python train.py --n_kv_head=6 --head_dim=32 --activation="geglu" --norm_place="peri" --qk_norm=false --parallel_block=false --init_std_qkv=0.0361 --init_std_up=0.0361 --optimizer="muon_variant" --lr_head=0.0102 --schedule="wsd" --decay_shape="cos" --final_lr_fraction=0.0 --train_tokens=520600000
MLP neurons of a small language model. Each row is named by its layer, matrix (gate and up: input weights) and neuron, and shows model dimensions 48-175. Each number is 200 + 40 x the weight over its row's rms, rounded and kept within 0 to 999. A neuron's up and down rows have the sign that makes its largest values positive.
Before each neuron's rows, "fires in" lists the words (lower case) most often at its 100 highest values on Wikipedia text that the model never trained on. A number after a token or word is its count.

fires in: "m" 49, "miles" 5, "metres" 5
L17.gate191,198,157,171,211,141,248,149,190,133,254,213,247,259,225,240,143,262,217,245,202,162,239,250,215,173,237,145,151,234,146,169,158,201,181,194,175,227,219,246,174,190,127,134,111,97,175,202,248,242,217,231,220,193,207,102,218,290,201,218,204,154,169,191,216,187,249,251,212,263,221,188,178,213,207,192,251,206,200,180,148,172,207,213,234,224,137,237,169,302,158,212,127,193,201,139,251,194,224,202,190,238,174,136,225,206,230,209,182,213,197,144,183,276,227,221,219,191,165,189,198,227,253,292,180,241,198,195,211
L17.up191,159,228,174,163,160,219,169,159,219,212,169,212,100,240,270,215,137,199,231,246,202,219,244,261,102,207,247,216,202,203,235,204,224,219,235,130,148,257,261,231,241,225,153,229,211,189,163,192,135,241,235,149,253,152,189,202,229,192,252,249,185,233,214,182,240,156,191,179,211,229,264,232,293,195,205,201,150,176,206,274,216,218,272,141,225,141,203,210,238,199,209,109,244,247,216,212,189,127,195,151,239,173,276,153,193,254,230,188,221,206,178,220,228,198,219,106,254,188,239,204,193,247,261,201,231,208,211,193

fires in: "is" 33, "was" 9, "over" 6, "approximately" 5
L19.gate32,237,193,201,185,217,174,191,216,166,211,132,182,199,200,196,80,238,212,223,183,193,184,212,215,275,194,235,166,180,134,220,161,227,235,157,192,230,127,248,256,226,149,125,201,220,129,243,172,171,155,139,165,259,182,237,184,254,237,208,214,175,238,258,178,194,172,108,202,168,269,172,164,200,119,221,177,167,225,171,203,205,171,250,176,175,214,133,192,226,215,169,260,219,240,192,178,201,263,270,246,169,165,204,156,199,182,146,268,181,127,297,222,143,133,249,138,232,173,194,159,232,169,234,240,172,162,239,181
L19.up32,260,196,216,177,205,120,203,151,296,204,228,172,214,213,152,236,184,152,198,229,232,165,207,153,131,148,262,257,211,260,226,117,157,220,216,176,180,226,206,291,250,191,153,158,278,230,244,161,246,124,246,192,192,145,203,200,156,239,240,215,207,221,201,133,172,164,245,150,197,182,170,240,274,269,198,176,197,194,196,208,172,212,232,192,213,169,130,153,286,176,297,171,223,198,220,132,236,241,214,270,250,242,206,175,195,222,182,149,197,196,158,165,198,185,233,170,216,173,149,264,213,283,193,234,199,222,258,228

fires in: "s" 28, "would" 28, "may" 10, "will" 8, "could" 8, "must" 4
L15.gate377,228,171,189,195,183,194,139,196,206,141,176,223,164,134,153,157,207,215,280,254,138,231,133,193,185,238,254,160,162,239,247,245,164,198,206,192,254,112,226,185,139,210,201,234,173,180,175,159,197,170,253,199,181,187,185,196,186,197,165,219,211,268,175,217,236,223,135,245,224,157,219,118,150,269,261,247,232,171,255,137,239,164,220,170,160,204,177,142,184,221,209,133,227,218,177,136,198,182,223,292,190,219,227,216,186,185,212,272,198,227,193,131,189,174,153,195,186,210,254,72,215,210,216,155,226,218,225,158
L15.up377,210,200,192,164,198,143,175,181,238,187,228,220,177,167,221,196,237,192,232,120,170,163,165,169,176,254,199,244,170,182,169,204,219,251,183,177,201,208,195,165,200,250,205,150,175,126,181,133,200,218,237,168,180,183,183,154,203,224,246,287,185,187,143,276,191,148,161,222,207,180,198,240,165,136,192,179,157,262,172,196,167,164,192,228,237,157,157,232,216,192,184,223,187,179,161,162,169,221,152,199,80,122,192,179,269,159,143,119,227,204,217,189,241,112,176,134,168,193,162,114,230,275,234,137,189,207,207,182

fires in: "with" 24, "between" 11, "under" 10, "against" 6, "where" 6, "side" 5
L6.gate59,210,150,235,186,240,326,190,155,199,251,202,181,271,210,226,170,215,161,160,114,226,140,208,170,179,223,230,135,220,196,117,187,198,200,168,183,230,161,202,155,173,204,180,205,210,206,174,185,180,130,197,243,208,273,163,263,218,206,216,182,210,163,168,225,148,166,219,153,236,218,215,123,110,197,162,260,225,202,162,165,275,190,276,177,212,208,240,142,208,117,183,151,207,191,135,246,191,198,258,247,270,221,192,177,220,169,190,177,283,186,140,182,212,204,227,230,240,226,213,195,149,171,247,207,157,221,136,145
L6.up59,190,173,189,247,224,205,102,194,249,198,187,245,138,202,196,198,134,226,149,107,163,136,125,183,245,299,227,136,181,227,156,174,214,232,194,232,198,210,197,172,224,130,150,250,189,259,246,222,231,166,232,243,180,190,177,246,153,179,216,245,181,209,210,203,120,189,215,182,185,199,230,202,162,190,223,231,192,177,202,227,222,208,214,164,285,231,195,204,296,155,163,247,185,213,123,247,129,174,150,242,175,182,218,161,203,184,260,203,205,183,239,199,197,130,189,236,305,243,231,201,189,226,224,149,190,228,213,136

fires in: "an" 47, "to" 22
L6.gate316,216,209,171,196,175,231,180,201,216,127,270,178,161,173,221,162,250,167,170,170,165,197,196,234,225,165,173,165,220,175,164,223,192,304,269,231,246,212,173,199,76,181,220,265,172,185,150,109,144,174,236,198,294,189,234,178,143,246,198,149,164,276,159,188,229,236,189,211,220,181,228,189,202,168,188,187,248,189,275,188,141,274,217,133,183,247,203,220,282,232,188,204,201,171,254,215,161,264,226,180,158,126,146,237,195,235,213,156,205,205,208,144,204,250,224,220,237,206,240,199,191,195,221,220,199,236,211,216
L6.up316,198,140,162,200,196,192,163,135,189,204,178,143,134,174,172,160,239,204,259,197,169,205,214,235,211,161,178,62,215,225,211,206,215,285,222,171,139,173,201,165,190,199,214,202,185,241,223,130,221,150,260,198,229,224,167,206,176,143,181,240,230,216,139,156,208,189,126,179,288,203,171,179,252,161,170,169,294,276,268,189,151,183,197,154,240,184,243,186,222,186,200,259,218,204,231,235,165,223,193,155,174,216,170,252,245,139,212,270,248,205,211,233,155,136,277,291,197,207,243,171,211,161,195,178,172,257,256,237

fires in: "would" 39, "could" 18, "should" 12, "will" 6, "did" 5, "can" 5
L4.gate284,241,182,255,198,176,190,167,192,223,225,231,246,178,169,298,205,201,250,243,199,198,222,182,175,153,206,228,203,172,229,202,195,186,133,238,226,257,146,161,181,179,217,126,196,165,223,167,187,218,133,178,182,212,182,186,215,138,236,151,202,172,211,307,142,168,285,148,173,209,266,232,199,164,211,205,197,122,314,187,134,152,203,161,171,245,196,170,199,162,175,208,117,196,201,240,169,174,216,186,228,221,130,228,168,179,280,167,169,188,241,161,171,193,185,197,191,138,203,191,97,163,193,235,193,171,193,230,133
L4.up284,131,168,179,230,262,194,132,217,185,233,199,202,278,179,142,257,246,173,147,163,168,195,213,277,306,227,188,177,140,166,148,207,140,228,176,192,214,189,225,269,217,183,188,221,177,235,314,201,291,148,228,220,238,200,224,180,156,194,129,212,260,128,92,236,186,198,173,239,208,214,193,213,189,281,197,191,208,206,243,192,282,158,220,181,225,191,158,207,196,176,226,259,220,190,251,227,181,227,191,208,186,224,133,156,268,232,237,193,204,226,221,205,239,267,147,205,169,159,134,258,241,269,231,202,209,248,99,191

fires in: "also" 32, "later" 21, "most" 13, "next" 5, "least" 4
L3.gate324,261,206,255,260,230,197,227,158,181,169,270,211,214,111,200,232,254,228,214,186,250,170,208,175,216,191,230,176,213,236,184,200,160,124,248,178,150,183,189,178,181,154,203,188,184,154,200,190,162,236,161,176,170,228,239,266,198,262,227,169,186,194,218,193,181,121,226,239,199,215,132,207,174,109,221,286,250,234,227,169,199,194,140,153,172,295,196,196,221,218,254,218,210,114,240,228,305,201,227,126,249,205,158,288,223,179,195,244,200,291,195,204,264,219,180,187,199,161,163,204,170,170,276,231,234,193,114,200
L3.up324,247,153,259,264,174,160,148,185,199,176,198,159,219,158,242,160,265,157,231,155,255,214,210,227,219,126,189,191,191,256,169,143,184,129,231,121,161,165,149,153,155,179,178,169,217,158,201,214,182,194,233,180,175,190,298,233,251,250,258,204,181,155,192,160,167,190,248,267,154,269,159,233,180,165,196,213,206,167,251,146,155,226,194,132,232,248,219,162,195,230,261,189,170,164,214,207,315,271,255,188,250,178,152,225,196,166,265,232,238,212,221,176,217,211,217,163,186,198,220,140,224,115,222,235,169,183,149,183

fires in: "m" 42, "metres" 7, "direction" 7, "peak" 7, "c" 6, "rush" 6
L20.gate80,175,233,213,261,218,239,214,213,235,201,196,206,213,182,120,143,233,251,196,206,233,114,198,184,188,208,238,193,180,207,197,180,256,185,217,225,205,194,239,243,272,162,160,179,145,231,194,198,162,162,220,196,260,150,240,311,284,202,184,245,190,188,256,203,168,215,133,119,212,279,233,161,140,211,253,236,115,141,173,229,209,267,231,155,157,230,186,168,172,208,208,202,211,190,237,210,154,248,165,245,179,178,196,123,137,177,186,135,176,214,201,171,226,281,166,179,219,169,224,114,210,211,205,201,196,149,173,177
L20.up80,134,156,199,178,220,86,159,206,190,210,225,280,122,214,244,187,192,267,251,211,164,168,176,234,197,137,256,154,239,232,154,210,196,174,180,207,221,233,187,229,155,184,255,149,188,263,141,205,188,180,244,223,226,185,160,250,211,178,176,244,154,188,225,244,201,221,184,210,220,241,177,202,246,116,196,193,185,241,257,176,249,191,235,150,197,160,192,172,212,168,153,157,176,189,185,247,235,170,148,117,207,202,176,200,131,205,266,234,188,155,232,199,268,217,144,161,200,175,206,181,140,164,241,162,259,110,171,228

fires in: "other" 35, "both" 16, "instead" 6, "either" 6, "some" 5
L6.gate182,255,148,168,155,148,236,165,133,270,208,211,186,169,164,192,182,253,269,150,139,251,237,285,193,221,218,204,164,237,190,186,186,281,250,262,203,216,169,170,153,159,160,163,220,170,294,184,195,171,119,130,257,141,146,176,220,229,214,225,176,255,195,174,204,160,263,194,140,144,237,196,227,294,166,207,156,169,230,236,164,169,256,143,202,207,136,209,231,161,176,188,176,212,199,199,186,199,161,148,243,204,225,174,274,186,124,218,274,131,239,231,303,188,188,111,235,213,238,230,156,272,169,195,226,189,169,184,179
L6.up182,128,246,179,204,218,143,157,247,96,195,194,161,179,182,224,201,268,208,218,251,180,249,271,216,217,217,251,239,147,204,220,170,201,171,213,206,176,232,159,240,264,241,166,197,253,191,129,231,239,110,195,187,208,209,225,135,183,156,159,142,203,164,182,272,199,248,185,156,125,269,188,178,246,158,221,173,179,266,204,246,222,225,144,211,199,194,236,205,211,168,263,154,284,189,214,183,164,233,200,265,193,195,175,235,206,151,252,199,215,189,189,246,213,159,222,258,214,233,232,189,194,181,227,164,205,206,254,247

fires in: "to" 35, "could" 14, "should" 12, "would" 10, "may" 9, "can" 9
L3.gate95,192,219,181,213,240,130,173,188,151,58,162,233,172,154,213,200,226,245,217,247,211,274,212,240,227,223,213,226,213,149,176,282,231,175,220,195,191,206,231,193,213,196,224,219,243,283,224,177,170,243,178,262,163,189,200,283,188,194,224,233,189,210,225,232,210,157,192,171,182,197,188,197,201,179,159,183,185,250,186,207,216,210,205,117,214,194,126,147,229,244,220,74,248,187,261,203,225,119,197,198,250,239,207,144,177,235,243,273,204,195,134,157,171,240,214,201,139,204,139,216,175,158,233,163,216,170,181,178
L3.up95,223,193,159,212,175,118,181,158,118,109,145,206,192,203,247,226,222,318,258,286,174,267,264,209,167,199,193,154,169,191,223,215,198,225,223,204,195,132,279,221,218,217,208,225,169,222,224,212,218,195,254,253,254,181,211,193,165,210,238,225,233,239,171,226,242,187,208,181,231,178,193,137,234,264,184,191,162,250,252,225,163,221,205,134,210,177,171,134,199,193,229,194,236,182,297,176,212,165,118,166,186,182,195,175,212,183,212,260,152,229,182,209,171,226,250,230,139,174,208,201,228,213,210,190,210,196,184,219

fires in: "an" 79
L19.gate303,170,217,163,185,201,203,158,190,219,172,245,274,161,193,199,207,203,228,138,150,153,235,181,219,235,206,203,180,218,188,250,204,191,280,160,219,249,273,225,179,173,201,269,260,173,241,153,277,157,150,211,185,200,176,190,241,179,161,139,219,279,203,158,252,167,147,130,224,214,210,187,207,202,192,132,176,102,218,221,161,204,197,176,127,202,215,201,235,159,195,146,167,272,236,126,204,131,195,221,252,151,207,139,246,234,214,201,229,225,302,251,188,206,255,176,241,226,185,182,187,220,174,193,204,134,167,107,180
L19.up303,234,134,214,251,206,172,126,192,134,251,205,206,179,142,198,207,208,195,185,181,177,221,176,287,173,167,285,74,232,172,137,205,236,194,192,143,193,186,152,167,154,232,196,227,199,164,193,190,162,172,230,215,224,132,176,112,175,211,209,168,194,195,191,236,219,143,221,260,187,161,145,179,168,193,251,207,190,182,198,187,209,225,263,247,173,170,167,236,161,244,248,185,261,207,249,256,163,253,189,285,188,167,256,247,164,208,167,245,263,176,237,123,219,141,181,250,243,210,246,260,260,250,162,202,148,181,173,188

fires in: "university" 35, "california" 11, "angeles" 10
L10.gate210,164,189,135,191,197,184,140,178,208,210,226,175,106,229,251,168,180,189,212,221,139,198,215,194,223,203,251,145,151,171,222,174,225,185,188,151,145,159,164,193,235,177,209,241,281,227,115,147,149,233,227,186,175,209,217,261,242,170,201,170,275,244,218,218,142,197,112,231,237,109,226,159,230,202,165,281,191,227,149,264,202,279,253,229,203,188,225,153,182,167,210,210,222,238,120,255,226,144,256,217,235,164,97,130,191,210,238,178,171,158,222,206,207,208,282,275,221,214,119,232,131,168,200,232,199,125,165,242
L10.up210,188,152,239,144,195,147,205,190,210,247,179,204,227,249,132,175,203,242,207,213,165,231,227,157,220,177,247,198,160,251,159,201,129,181,252,143,136,191,222,234,173,216,126,234,225,173,154,208,167,218,171,211,238,225,185,141,279,176,217,273,231,182,208,209,189,163,242,171,193,207,228,154,283,192,233,257,127,200,174,235,212,207,218,191,139,254,186,215,293,214,161,142,171,230,155,245,248,137,204,230,240,197,157,196,209,247,281,231,191,193,207,208,194,233,188,178,191,205,234,220,204,170,163,147,188,116,116,253

fires in: "which" 52, "that" 37, "it" 5
L12.gate199,142,318,171,206,200,215,191,216,159,248,235,296,242,207,219,170,167,248,200,128,215,222,219,214,187,173,197,206,170,142,122,266,167,221,259,211,218,129,219,211,184,182,164,137,204,145,216,180,162,218,139,252,192,155,252,191,171,205,212,148,173,157,174,273,115,243,169,170,169,165,178,189,209,227,194,264,162,244,253,149,241,214,191,149,194,188,135,220,84,160,169,181,155,185,171,185,163,233,209,149,213,196,163,169,228,206,190,205,187,191,210,217,231,156,205,293,261,259,234,192,273,191,276,211,175,173,187,202
L12.up199,117,266,201,236,220,200,210,239,144,183,229,115,202,240,120,232,224,206,181,245,157,124,272,268,221,165,169,207,202,230,220,178,208,133,180,182,266,176,165,248,196,246,153,184,167,165,181,191,147,277,217,208,217,271,154,189,165,152,172,188,260,217,188,180,216,235,258,163,241,170,185,226,230,146,191,181,170,253,115,163,210,169,243,232,255,281,162,236,142,172,167,199,213,194,220,164,233,230,249,171,180,150,204,286,179,201,169,257,227,233,285,177,260,212,216,156,197,207,201,183,158,191,198,179,168,170,208,228

fires in: "head" 17, "division" 16, "general" 12, "headquarters" 9, "group" 9, "branch" 5
L6.gate202,264,221,254,208,212,222,176,234,167,206,155,120,162,190,166,206,217,229,218,157,201,217,201,213,170,224,211,161,159,206,209,188,129,223,151,226,106,210,215,253,244,190,180,257,112,245,219,165,189,217,167,124,183,162,227,250,235,286,160,176,251,199,286,250,231,175,148,195,280,148,252,270,159,190,231,196,172,256,197,232,197,178,167,207,135,183,248,187,293,163,169,171,240,251,237,231,163,273,159,158,262,166,129,201,242,166,169,209,167,267,197,209,216,183,246,184,183,212,248,211,159,203,217,206,245,172,186,227
L6.up202,180,210,201,219,158,232,231,77,221,166,254,191,158,163,216,230,181,171,228,166,194,205,242,294,188,200,196,203,217,205,194,231,208,111,170,185,211,132,268,282,152,233,173,168,237,224,251,192,233,186,176,206,166,182,151,170,217,95,272,239,185,189,181,163,157,137,275,175,210,225,156,200,193,188,188,192,186,202,192,145,142,185,214,178,157,202,168,229,136,223,214,203,162,134,209,214,221,170,190,144,140,155,165,174,178,171,218,243,206,204,190,154,229,263,177,221,233,185,148,196,237,225,203,180,150,145,179,168

fires in: "north" 12, "northern" 11, "western" 11, "eastern" 10, "votes" 8, "southern" 7
L12.gate104,232,212,175,203,212,144,236,135,205,173,202,160,185,188,241,234,110,215,178,258,139,244,222,213,172,84,202,233,238,181,253,178,152,200,211,267,190,216,148,260,266,214,202,196,145,277,203,182,262,213,184,196,241,176,242,163,172,216,237,279,282,202,158,207,182,192,236,224,135,228,223,279,244,264,242,259,239,205,201,235,198,193,165,111,201,228,279,196,215,237,234,243,243,220,314,217,227,133,228,184,133,227,212,189,208,166,155,289,197,255,163,235,231,265,189,229,218,179,247,208,216,222,249,199,170,240,217,200
L12.up104,247,240,164,219,198,170,192,158,231,243,221,209,261,220,224,166,162,162,246,185,141,211,224,182,159,145,265,221,196,174,214,185,167,126,176,253,187,258,257,217,185,163,165,160,222,220,253,177,248,170,172,177,148,208,218,220,110,196,243,199,221,163,195,169,123,201,145,185,105,188,219,193,254,234,217,212,165,226,164,180,229,224,286,217,144,294,147,185,257,226,195,246,232,191,308,194,228,130,253,171,173,243,168,194,188,184,199,266,142,234,179,188,184,214,244,236,288,176,183,167,131,227,243,207,225,187,137,166

fires in: "school" 26, "museum" 8, "in" 6, "university" 6, "railway" 5, "program" 5
L12.gate246,259,242,192,211,164,180,178,157,202,123,171,202,184,232,171,122,205,162,244,210,184,205,193,164,210,208,207,233,252,210,196,230,225,188,174,195,224,205,165,165,186,219,136,208,237,163,222,244,192,177,112,226,242,225,194,192,203,163,183,231,257,184,299,159,231,191,150,231,260,221,223,173,247,101,208,188,210,242,177,241,194,210,186,235,160,283,187,283,196,191,274,161,306,207,123,177,246,145,164,205,245,173,252,206,197,231,200,205,258,242,225,140,176,234,181,161,264,193,194,165,118,135,118,128,183,163,189,168
L12.up246,247,247,241,169,204,230,212,158,138,163,224,258,262,233,155,145,150,184,222,224,135,212,253,190,252,274,214,223,162,179,269,230,231,154,177,182,159,221,213,195,177,284,171,202,209,193,268,183,136,202,198,266,204,198,209,203,186,197,169,214,187,158,251,120,259,174,211,165,211,216,258,196,230,124,242,253,169,219,158,239,148,217,240,193,173,214,244,245,193,151,177,162,214,169,170,103,176,144,138,194,241,226,185,243,192,193,176,179,176,174,104,238,176,227,183,202,185,240,235,198,222,103,147,195,238,182,276,210

fires in: "which" 100
L6.gate156,163,203,234,182,250,231,223,234,163,198,220,227,273,269,236,232,274,198,131,241,206,168,253,202,169,136,186,165,193,181,168,178,179,160,230,141,193,176,185,270,285,187,109,205,276,223,147,233,263,234,179,303,293,202,231,154,200,263,190,239,210,212,205,172,226,194,171,230,111,195,215,179,170,123,229,208,159,236,182,212,159,170,224,205,217,224,152,268,250,125,254,249,209,250,199,210,208,168,195,277,223,203,109,186,299,234,192,148,249,213,220,238,210,213,246,174,188,261,181,200,200,181,249,197,217,257,205,219
L6.up156,187,228,247,195,229,176,180,259,147,224,214,269,247,255,203,205,196,155,180,157,141,199,271,189,167,96,159,180,186,142,206,188,231,124,154,230,191,283,207,158,196,210,254,180,173,106,156,139,159,214,120,191,201,218,168,254,159,163,228,251,219,224,232,224,289,183,192,168,244,100,186,212,229,234,194,153,144,195,121,192,223,159,224,214,173,245,246,223,207,148,224,186,190,200,194,222,184,179,195,145,225,167,242,184,198,205,217,259,234,169,241,198,139,137,156,210,240,192,275,160,241,241,214,221,163,116,191,223

fires in: "when" 51, "also" 6, "if" 5, "while" 5, "before" 4, "now" 4
L15.gate257,158,207,194,200,203,145,214,182,174,275,307,190,223,178,226,274,279,221,157,186,167,203,241,189,176,258,144,222,238,174,210,153,179,284,249,176,194,141,195,156,187,198,266,186,294,202,111,240,195,211,217,224,163,172,189,233,141,157,195,219,144,198,237,228,232,145,152,242,221,121,215,265,244,111,165,197,214,194,269,201,166,268,168,189,168,181,177,146,147,170,200,225,239,195,203,147,322,171,229,167,198,181,194,202,240,184,258,210,220,172,194,192,235,213,222,221,179,210,188,204,271,265,266,205,130,224,209,225
L15.up257,180,287,208,201,200,165,210,174,143,210,253,198,203,273,153,257,161,175,220,189,218,202,213,251,221,236,249,233,171,225,213,176,167,180,220,195,232,167,219,205,194,155,215,165,180,124,182,204,167,173,156,200,149,168,276,166,195,186,166,250,204,162,190,230,149,172,224,160,235,202,194,216,174,202,207,295,238,275,194,187,259,184,243,135,224,215,190,286,120,191,190,164,234,112,138,186,181,200,202,165,197,169,180,200,181,251,196,177,151,188,187,356,245,174,186,154,174,168,286,271,259,117,156,160,239,171,213,207

fires in: "of" 65, "at" 14, "in" 8
L14.gate14,205,210,221,130,234,215,229,180,189,188,171,212,210,192,242,181,178,206,169,217,237,270,274,220,207,220,153,175,207,230,184,258,297,245,160,173,160,208,186,216,200,252,262,167,225,248,192,229,207,164,144,169,184,177,282,249,231,273,235,202,217,180,182,205,139,246,277,118,260,202,204,217,267,177,185,139,126,225,195,177,253,195,162,198,211,210,186,211,252,221,178,165,163,257,238,310,222,203,230,190,247,124,125,212,159,213,114,216,255,111,181,203,264,218,229,162,153,176,232,198,167,230,239,214,227,260,226,200
L14.up14,172,186,188,218,228,237,153,221,101,140,220,165,203,223,155,171,189,263,174,245,212,134,244,134,210,202,212,207,250,218,258,296,193,222,205,200,288,126,234,134,209,237,256,196,227,135,222,256,251,152,193,188,248,240,175,253,205,202,186,253,190,139,194,232,184,215,286,224,180,177,121,249,229,167,118,139,176,233,179,176,169,184,187,228,250,217,146,183,267,228,185,201,197,171,228,177,243,180,169,110,162,190,178,197,169,164,249,159,215,134,180,190,199,206,200,243,198,251,207,148,182,235,247,186,178,261,174,260

fires in: "be" 21, "is" 19, "was" 18, "are" 9, "were" 5, "bef" 4
L12.gate7,203,251,152,205,272,213,187,166,196,222,293,256,111,238,174,228,188,152,287,124,183,188,173,202,227,124,198,174,147,189,204,95,136,276,202,178,289,142,131,231,224,194,194,222,248,202,172,155,221,267,202,185,186,152,236,139,239,226,241,179,207,184,176,253,207,237,242,229,144,197,142,203,180,155,192,231,155,216,238,192,181,97,205,199,243,229,137,213,151,270,219,193,199,152,243,171,286,234,269,208,165,170,212,256,231,217,188,229,188,174,222,154,206,140,154,265,222,226,216,257,254,220,225,153,234,229,237,259
L12.up7,245,206,247,199,187,225,201,177,159,210,217,217,184,170,212,191,189,220,209,165,219,258,168,192,196,237,204,231,186,184,252,125,161,143,203,239,182,120,184,213,169,151,158,237,134,157,266,177,240,266,246,134,155,194,159,196,202,245,244,247,293,249,193,132,199,168,194,266,205,229,221,104,250,278,208,222,175,229,163,190,246,136,135,208,205,194,223,172,222,187,154,220,243,102,199,169,130,212,233,273,224,142,209,254,237,233,210,191,197,230,177,179,202,198,223,160,242,183,145,219,249,254,211,179,269,231,206,215

fires in: "can" 26, "would" 21, "could" 13, "will" 8, "may" 7, "must" 6
L11.gate246,190,200,201,173,216,217,232,209,248,207,214,206,152,190,180,216,241,244,225,157,214,214,219,245,222,261,221,211,156,194,235,137,217,250,218,189,233,218,175,307,186,152,193,250,285,207,163,153,192,210,174,141,116,224,185,238,139,285,236,273,220,253,136,229,186,158,148,194,201,251,255,212,199,142,220,173,193,316,203,144,177,204,135,206,224,159,191,198,174,258,279,173,202,196,232,191,269,175,139,188,196,258,218,131,199,200,230,194,165,192,131,101,198,211,209,279,218,145,185,169,171,208,292,219,145,174,229,196
L11.up246,142,200,175,151,185,274,302,218,197,216,169,197,157,213,219,236,314,170,146,135,163,162,217,197,153,203,186,112,173,192,209,179,236,217,231,138,217,248,239,120,194,179,215,204,211,224,182,200,176,194,153,151,189,222,242,148,153,296,143,218,226,260,175,234,173,156,104,207,217,160,235,237,183,266,187,228,262,210,230,222,194,217,249,156,228,244,196,247,205,186,165,258,126,245,220,229,236,188,225,223,199,231,185,172,261,172,227,216,138,221,261,191,197,189,214,285,204,194,253,191,200,163,293,176,187,190,230,196

fires in: "to" 54, "would" 28
L7.gate2,192,166,198,237,212,147,193,209,243,200,197,172,216,155,174,203,273,185,242,241,195,306,155,178,197,191,196,209,179,215,139,199,170,167,209,149,237,201,235,237,126,294,165,243,165,152,145,176,179,228,130,267,167,160,279,194,210,257,215,242,215,255,300,189,212,225,221,211,242,241,196,214,212,209,171,150,155,170,233,177,269,211,247,209,243,190,153,239,143,255,187,138,247,203,205,179,189,249,155,222,175,175,197,140,205,205,158,194,218,227,208,166,234,251,119,241,178,195,167,201,227,213,184,149,187,236,311,228
L7.up2,157,150,172,182,198,174,141,175,129,269,155,183,203,165,202,179,204,186,278,229,195,141,149,236,91,202,134,171,141,205,101,177,185,148,226,239,178,246,220,177,237,214,133,162,86,192,117,178,217,215,246,164,209,123,225,308,159,188,195,247,141,261,178,302,247,197,243,182,236,127,199,164,226,147,187,192,185,241,223,202,158,108,203,130,216,214,170,203,201,229,132,197,157,227,204,146,151,175,162,233,185,162,236,229,201,148,238,248,296,210,229,183,212,213,249,173,172,188,196,205,213,275,231,179,261,179,247,227

fires in: "of" 23, "3" 13, "one" 11, "da" 5
L17.gate225,151,186,263,186,228,199,175,207,259,248,158,194,189,198,250,207,180,232,227,216,200,204,277,234,181,208,198,266,192,198,195,242,220,221,191,179,236,215,204,328,239,149,234,149,167,282,100,194,173,164,233,188,220,201,247,168,231,246,200,138,236,254,154,195,173,243,157,269,177,253,184,161,195,216,153,176,204,206,269,237,187,195,103,241,223,157,155,216,242,169,196,234,214,218,200,264,184,272,285,259,166,146,140,245,246,194,164,219,189,121,199,213,187,289,156,176,97,118,182,169,191,215,188,229,161,248,185,216
L17.up225,145,152,223,275,149,121,154,225,183,133,167,218,158,233,205,206,214,156,176,139,217,207,208,173,145,204,204,244,161,165,173,213,206,204,263,237,249,219,176,241,187,266,264,165,156,183,208,204,200,235,257,197,200,196,218,154,227,199,198,251,233,213,211,236,197,191,198,185,149,228,186,287,246,151,222,232,96,141,168,219,274,166,140,197,220,176,299,222,131,141,243,200,193,172,207,139,186,147,197,153,206,263,192,194,179,217,118,162,201,149,227,128,196,229,231,207,165,270,171,162,131,223,222,175,195,185,244,243

fires in: "to" 74, "would" 8, "tower" 5, "told" 4, "should" 4
L10.gate133,221,194,272,150,137,237,151,266,196,207,256,183,240,200,220,216,288,225,184,142,169,111,172,154,230,140,262,171,234,208,153,218,203,195,216,220,256,211,252,294,214,148,151,267,185,198,243,187,189,179,228,195,216,154,205,200,129,173,126,178,210,136,213,157,202,231,173,184,161,267,223,184,174,144,212,160,180,190,195,203,226,168,239,258,278,262,181,154,230,189,252,90,150,160,146,182,168,192,235,200,268,211,123,207,215,237,213,178,216,161,154,157,222,213,198,243,144,246,213,248,220,162,199,191,202,174,208,208
L10.up133,252,169,182,227,268,193,141,216,206,260,209,191,203,233,181,189,211,158,226,167,149,230,227,185,199,208,163,200,197,199,159,311,88,226,160,240,176,162,225,207,288,198,185,124,131,240,156,123,210,217,190,272,206,177,183,197,217,271,126,174,180,215,275,201,223,195,170,188,226,184,286,140,114,183,259,190,149,185,275,149,200,230,196,283,201,220,162,162,272,274,216,223,227,183,148,150,216,184,202,189,260,207,158,146,189,168,208,202,221,296,252,186,175,152,176,182,178,244,241,203,220,168,241,135,220,148,224,210

fires in: "united" 27, "european" 11, "angeles" 8, "january" 8, "soviet" 6
L7.gate277,117,171,229,137,153,216,215,153,234,228,205,233,257,222,276,138,148,244,242,185,188,200,281,247,165,203,232,258,227,180,163,210,191,266,226,128,226,85,160,179,185,187,206,233,151,207,251,156,194,154,212,220,218,161,152,175,197,193,224,138,195,161,204,200,195,263,132,161,169,199,207,193,275,213,260,259,193,213,216,233,147,234,239,175,153,229,270,123,264,171,107,217,166,189,205,224,164,162,191,152,225,107,258,242,214,226,214,203,203,185,214,154,179,234,166,201,269,260,195,224,261,167,197,179,120,156,132,241
L7.up277,251,167,211,151,229,217,138,170,244,247,69,157,190,235,239,222,215,233,213,176,218,177,242,242,192,227,168,235,152,176,126,254,165,257,253,105,199,195,140,191,222,222,227,194,171,269,183,87,229,239,258,216,209,168,172,206,247,243,279,141,212,186,232,142,202,219,209,221,273,167,231,205,279,222,188,229,245,253,194,225,210,261,232,131,197,266,248,235,222,150,138,144,192,248,227,201,241,171,177,261,242,182,196,237,194,200,193,260,234,135,172,165,287,193,185,182,226,151,196,162,224,239,188,240,151,220,182,233